python train.py --d_model=384 --vocab_size=3761 --norm_place="pre" --rope_fraction=0.5 --bias="none" --init="uniform" --init_std_down=0.003 --lr_mult_down=2.0 --decay_fraction=0.714 --decay_shape="linear" --steps=5651
MLP neurons of a small language model. Each row is named by its layer, matrix (up: input weights) and neuron, and shows model dimensions 128-255. Each number is 500 + 40 x the weight over its row's rms, rounded and kept within 0 to 999. Numbers have three digits each.
A block is one neuron, or neurons of one layer that tend to fire together. After each block is what it responds to, as a language model described it from the Wikipedia text at the highest values.

L8.up27:448539553476502514473538488454514475512567416519477548576447427451490490532520514469535580497512505460525575490506473557512594524521499477509507463445526513558411548448536456528482530584463502455535451446497470455470589518477539510433540511470492518581514514470501521483533479491520533556456514508499418502454472480441551447567499525497468534498503582462537531501441498473514457479494
L8.up281:503464497488524514467553499491530509443538464473455485538506509493446474497430488559492482482555498431502496566538550499543563520527500589520470589477480449483466482441525441475487527520504544457437424472425467566534453489466499580511487555512562470522532416409516489489522435476480486449496544495502465500485502477564460451427488508538529477634478572502510443519514517540547513483513
L8.up429:525494427536555509573510471452561510528549416497496436490469473501473445510451510566504490434518465505518539518531459512585541546439491531505484626559477511484450473442549512496574534550492531495475494507491506498474469516471516519529575621490481495473520538560533500528469452498499539448474491481552516518470561443529518514534461509548560567552425539503510451469551453553465469460501
L8.up494:469485504474459543436573540482570457469500439523445501504471498516485478465468534558488481454464528480531535510564526510452488539521481464512462516455499419472538526419492503493528460475464501460470460524470440567419537497508495533494495527513601525506555475463510529504473334487466403497489493536442436496447539518464460538490528530467467447504476551452489480453513548518492499601581
L8.up600:479529468514464547519431493512471533431512424453529513516445550469546524475518504498476604486592537478519482527573516469576573472519487493511493514514444459524556497540532439566518518580473529536444458513509476520538450473488515516506478464512527492466430462503546497526463357544571511469427490496440565516507474428515472482442572475522480511587484519516550529462516532492471494511505
L8.up830:437520520555444599474524485522516525487539489447519485469562485508526455485433516531518542493512521460487538563548500515490520526545463467540492540497504522475451490500590474456548518532524518494494466521517442644481469592503508540510523466547542472501535477486492536543497442558484406491464502499434497467478460488571480524468554450487471542529391512399545477493505522499472504542501
L8.up1514:516484544452489490468498507482535486539516548485499441431519534489503420437452531534559521507444559539485495488541451483478486465510462534495458488497465446464449468439524526562542411457498483478518417519480489510494475489552480512449435456416512499570504480466481497506536449445442459518472516484437482562471420469493464432509492465479490554574474544536545485570502498439499496515520
L8.up1521:501502454501458571495479482501543460448481442441484537467496479457546514484519568521460568517540561443526489565517475527506557483521482534478519500541518525479540461496582483495474463503505499497482412534512447592473460504452506536541546611495577485526466445441541557458492409526460428485503518474388561540500476476517471591493459507481480524544484547530533532545456527444507517462560
Before upcoming year

L6.up710:485435400520508518512548519566440477437450461472530482551508522469477453499372533434517491512499476561492521510505495535467475488476493393512468483495509546513501499499465549572473473412494464572500464485535467491433499437541602527495505527494529502516592518479564483459568530475504536491410457436482553486439454474520480500430471531532509423519507511539509577517527478502486454543492
L6.up1475:543456542532445517481614531402499450524490459548485520520517538476514438433469480481586482505501523547434513469483476514500464462539537463521441447529558423449472543452495489532520476479442601492498523504495494583478534475466548533500498482493503530507586509480542473520476410490519499512473408486476490455546473472558488531501547516540558474510497510557452515505522478495487469584578
Mid-word continuation pieces

L6.up1126:494533507488503536464483476502578502431412589483693500438530536522516463466490515482484522465537480494425542525503517512518516496519434524524450511536511472526486482524487497524450489522412515461472493567484552543614440528452503528427448466542590497539477462561487528484443519532501421430550467522485472518519467457489508414535549507553535493531518587386529462526520482497509489474450
L6.up1493:496490480570547530469508515509546532504476562491497503496474449426485484489451470503539435507447471481511481503488491504459517508508534549470471521523449469511482490450511535559470486515494457450437445551474447463544491468539432490558562496494533472543501414516520482445535485525501419523531546549486492508460446418517456485554530526478493520516464570472523509481489487482466501537493
Sports result connectors

L5.up396:505556476535407523485516503483459439527471498533498554444507482530518418490481518459500448440482427477460468482514545544545529547581547486492522478522425438529515510520477540552465497563487501515541482487473482462511535556628532507466447416515520490493424472464454426467519507530455455524466452487476493514502579521547459579530486531554588520532522434459524484512464465501453550558550
L5.up651:485438545538471560458506504469510529475520561560495535481496565495524451436540490482488535426585536482545555496483539527547485578532498551441533504472513543485541498463487490527397479460449524528457450448502490494607511508484480524564514525542520495534463437517492463454432508509463509499467444556529395522422490485456468533500508503465541493493552553451552444513370541449509504515496
L5.up890:520524535461487531533558566488531548494500526422544518452545465526472516564517447464448489527487505452420429537483519608508593484540474492481505537494499569471465590500521520533522526569400478431502581441506546504504511502491461524525559487489562517507554486541462459552460475516537533453493493492425495511518493504458527490489546507509592494450466562505521512509501536505455492513487
L5.up987:476480510513490485461517511519561548509485545527579467464535456493486460488476517485504498459516489465521514513451506529491499519525545471534424535516508429479487458448517506557508513571466458506511488540524478516545519519458549431437533558529563504566488501500465511445535469523512516523511475508462486479393477494497532516524493495497472546535522516490481533438527569499488593379512
Sports wins and record pieces

L6.up99:450438510436506463573522439498499515517527541524442481484573515508632473510496494451512513542580471513491495525457492583553505559546465484475532440488550537488488488436507450480496504472485499415480466493528547485522482463468485456453494464450516456500492522530493410400540531548525510498528483494395485480524469452449496446565538512499478559472533505469541538519475475500500579508487
L6.up368:478500492552523421494433471502502514442497468519479532458447488513533484516489489511532483533490470518441524533508507501506547535495527472544435465527497469490474497479482511446494562506499561491458523480494519505572422468469491457340473447550487475450484503412549484511433485516470497532550570431460496568600448448520498487524505458504519474431452437526481508547511517474514434514498
Numeric values after labels

L8.up109:529499502453507385538478410499516535489474486477575494533520514513483432483514511579498475496496483506499500570412453502486444527420453484441522483498407516528490512490552555503474529494458519433544469484517573497536486473483545388392573535534492494505537483526442519449548493476540488477530512504444446579517496513445489554482544521464447541503493485457459494492494503492501524569521
L8.up162:477522496521552502477432485495456526541510486542484441466453458494489456488425493471484485441547564551438524595492518486528470545421511502536506541514485483490450454576415534535527481502476481490515452495509472438534490497517476456544534506517516540506504607509487519488517511468547460531509453491588500553474563503489524528460504502585483506482506457524516470453525488466494536546453
L8.up243:462520465443541529474468510514493431480451530564516449487465529523488532464455505566506446466501447433441444499504471476542541499575459419450466527535536475513521511477450523465468467539437551445546518477497526415535538568505431484562543462523519477497496510460549533458492512445568473506473532585462516540575481529452482451526491419525543505436564538467527478513499456524507513457520
L8.up561:433503530521500460475481470494500536469543563460440469464476471485548483459541478478433534465553525515545488440508492521487493481480489476553539430512426533582493468482553576598484543527538515507492526433494532491458468457515533508571516527424539508456448500556520494477547539477503547557443493442512470526514427492555510492528465518495479528490449513549516522532514501558512486484528
L8.up751:485536516466563540556480521443507497519466514471570473512470540444490466548459513587546435505488507449474548513467490478518526482511416545489474476477545497510544489527442479468443503569566439483464561486454482529529465471465527468515524594527534441512479495452494479493532502526465542536519500472505527473456524511475487448486542577589486557475500477472524503521445487479540601500477
L8.up851:469501541548514460446539514418521468490535540556575556523464478624464423454561411538494533507515468466543494490444491486497515489472428512467463508476503496484535499534514526553514529483526497541447449514525483512501510459509470438507552434494455504446455503418543469460478488491486461493505465535478368454477479567498520586471544494503506516506486446500456533510552554552508521525494
L8.up1270:499467534564569410505541506511464561537407464446467470463448530463460468445546550552539518555484527464456465582474469481542502513513515514475518437475530492548551532491562494516464445501445513531460452516560500481584486450398491465459561509482477524539529504497544499469481459430545488549493518513524487496523464474475456470530502544540556463452479546606508440489483512480498492471458
L8.up1491:520477515453553442483513512467564576496509492441496450579507536576498467460598503470491431477527485512460490512462534497405503512543452500510461406478473423510503503591566518489518543528516555522576548498559529488575498499463410409542507515465485488417520531470609510440525535499514456505502491497510494421486521497555538483424486503517436508419550392450529445476495463533436573503428
Table cells and name fragments

L5.up140:517493514473512527453488393540523537464495543513532515520543478548480489498540494464488533467512526515467569462471498442475486501504507406464497487549518488491561554485550466483420505502552552523475535491537476485485472493546486452503543516557527517494480578439526490497484547587506526491584539478473507539496503476550545518460429517467521502508461496441457480465533496493491511512548
L5.up662:422524534533478489542526502563550499548519486473455492504549525525420524510506510521531527511495480527481474503493468482491546551433477445534511555511493453500518503490508521550478505542509471565475479480492476497474470495561452466509511548590461458489525570524536448497475492551532512492549543501518493498573539443528468531530523460481489561499402460516510532440430489470502518513511
L5.up1039:432496484504470474493608511484482454486458434522460517546507481549509494472491543536429534542474473477435493574477497511529494527376473472449445581583438504493567442452457493549500618496508567524471476484465488537499516549558496485509503442500509508489454463435546458511490466561525470489490532452500534459436502509521430460477494534460379484554538475475502496487446521452456426525579
L5.up1336:493456512515442527445508498441480511417502477459475478487478562507505444425473495479507441511486591524488509565539425547484544531463413480456539532520443528439536535447540552490439537525503519510449549499475511500488486567550474443531550490518536547511513496422501521461491553505469393575451515469483433548505481445515532434496555482454450480565568510463484491463501424436435512540552
Table pipe separators

L5.up423:503469571489502541488465536429545473526523479434466469536508514457522470496513560511506567470547537471510440538473532473499507442447450461475512456525531485510389527523480549512501468562486528431454448390563535473507441521551509531509488529482423470521486473501445533504525441504440480521494477501530552500464490488545478532510477449473556518465464488530520513511448463513547526455435
L5.up1081:448533444539510489466582527541436590487470489510503550504503465524424515533509516519553504457542543424498509493464504596504483518515493511478449571432507553392566534478515439374440456504466551554483469537464416521537470520477523455435578465576530490510532475553550509577525508537498494431545475475438563471484534476524485500468532547533499505529507520469571524434477501525518476547527
L5.up1125:509446487544552478510440530503521521482518501473430537460485514530482491462527488487505499588525580484445557524521499531509478398502461525600469472514595480464487468529451525453505449497541497495474500526501469576472423511531506514531504514453484417510541429478445484571503432527546482490442443532392561482468445449533510553485488533554546451567462525515566490528511545458510486478463
L5.up1410:456555528513455535460504479515553473527544454466503450478483576457483525445468465560470526455462493503445498487480422475499454502590475566475497436518527453492483417475490500494502395496506480478456555489522480477511483461535471490482458493507517494490533552474508481512536516503511517485520582452568486532420455496484507539497571488514491516527513556452465560527478481471577534539470
Digits in tables and lists

L8.up18:498547539447539544514402437485495514464513580522546585490438500534537599442538602501507398484479506508482483511480493507455515540596460525507495436504526524519495450502493471555461538455445461479479539490558485556480530504491503452528509494589545500487493505546547519511461497559479579502546468472539475554462482584455470468455492528497568405539466523485511507552465568527453608531501
L8.up510:488471536562504558475466503582475573517424520552572519450508543534508504468518502482506505517465496455477557479517517434434530512482475489461484557511467434475543429556488435512471463512440528473498545491579488438562504485503502553515505518523502521515440452584481467450485522468497508455474425460520496496453522498516474464494512525489474492542529554557491488464501549443490537427500
L8.up564:504499491531468444431481493556474566442563562519518497470504537490501482545510553454521561485528527485500431456461482505559499512513588457530559476483613520533474447496541522493437558505412493508513510477511535527435504443551500528414549455472495493488522502528489493469435454517519512566486544474517471532475411433523500513484481457486502562523516599529531569454497478498490472500504
L8.up764:478460489539473478468461449527544552477493616451562475501528561554519485509468498551546487486577475542496459523455535544418514554567513491473524536526546439467482439525595471526450485545477461424495496479507466521526524464477538480462521499508544590553465458529492494481488468446489514482481527532565514530446491455516501518498460522467545525494477470485462480486552475557534621433515
L8.up796:525599491515450506491462495430521603512437561555562512444480562471452476486592477570481561513440524427552507457505518530452524448550497473490521491499490475498494456483497416463487537500581456525488475486550487463455533490502488492507502490554487486522538470482503437465479532530581559510539449539506474537474527512518605458538525495538600501485485477512449505466477450503462588498482
L8.up849:490509482575515533445478509557525498491437537415535595458500530452559416541490555533511511475549462464488477540488515490490549496551536490462511478487489444461531435562576420494489518472493480499499439467521433447592493523467533544560541559579498480527504447573521529457499482494533538541478533428510469539477467517528501481540514632508573522490523536555489408477504552543535541548488
L8.up1025:523506560472503573469515532584461540567459453504500540492551513469487486478500505547501515454512511515554517529447523496451563513492464425514499477542514480470550424598523516535448481428446518475483468499526487532505546497480569522446563452549414535534437488498493523534498490535421530430509481563495465567533501505472491535479542496532552512489487505529505485459538453524454503572591
L8.up1125:479525500535490509506454469497466518531508508499543526498509552451617502490505541438593543508488558507553525534482495491603539502503457563399521492459526465482480504554564490510438454455473450538541446468499488502557499523533486489504476545490540480480514492514491433422549451543431538519528480495528425549471433528467499493513568532531473542545514547520494468485468509556512481555491
Sports career narratives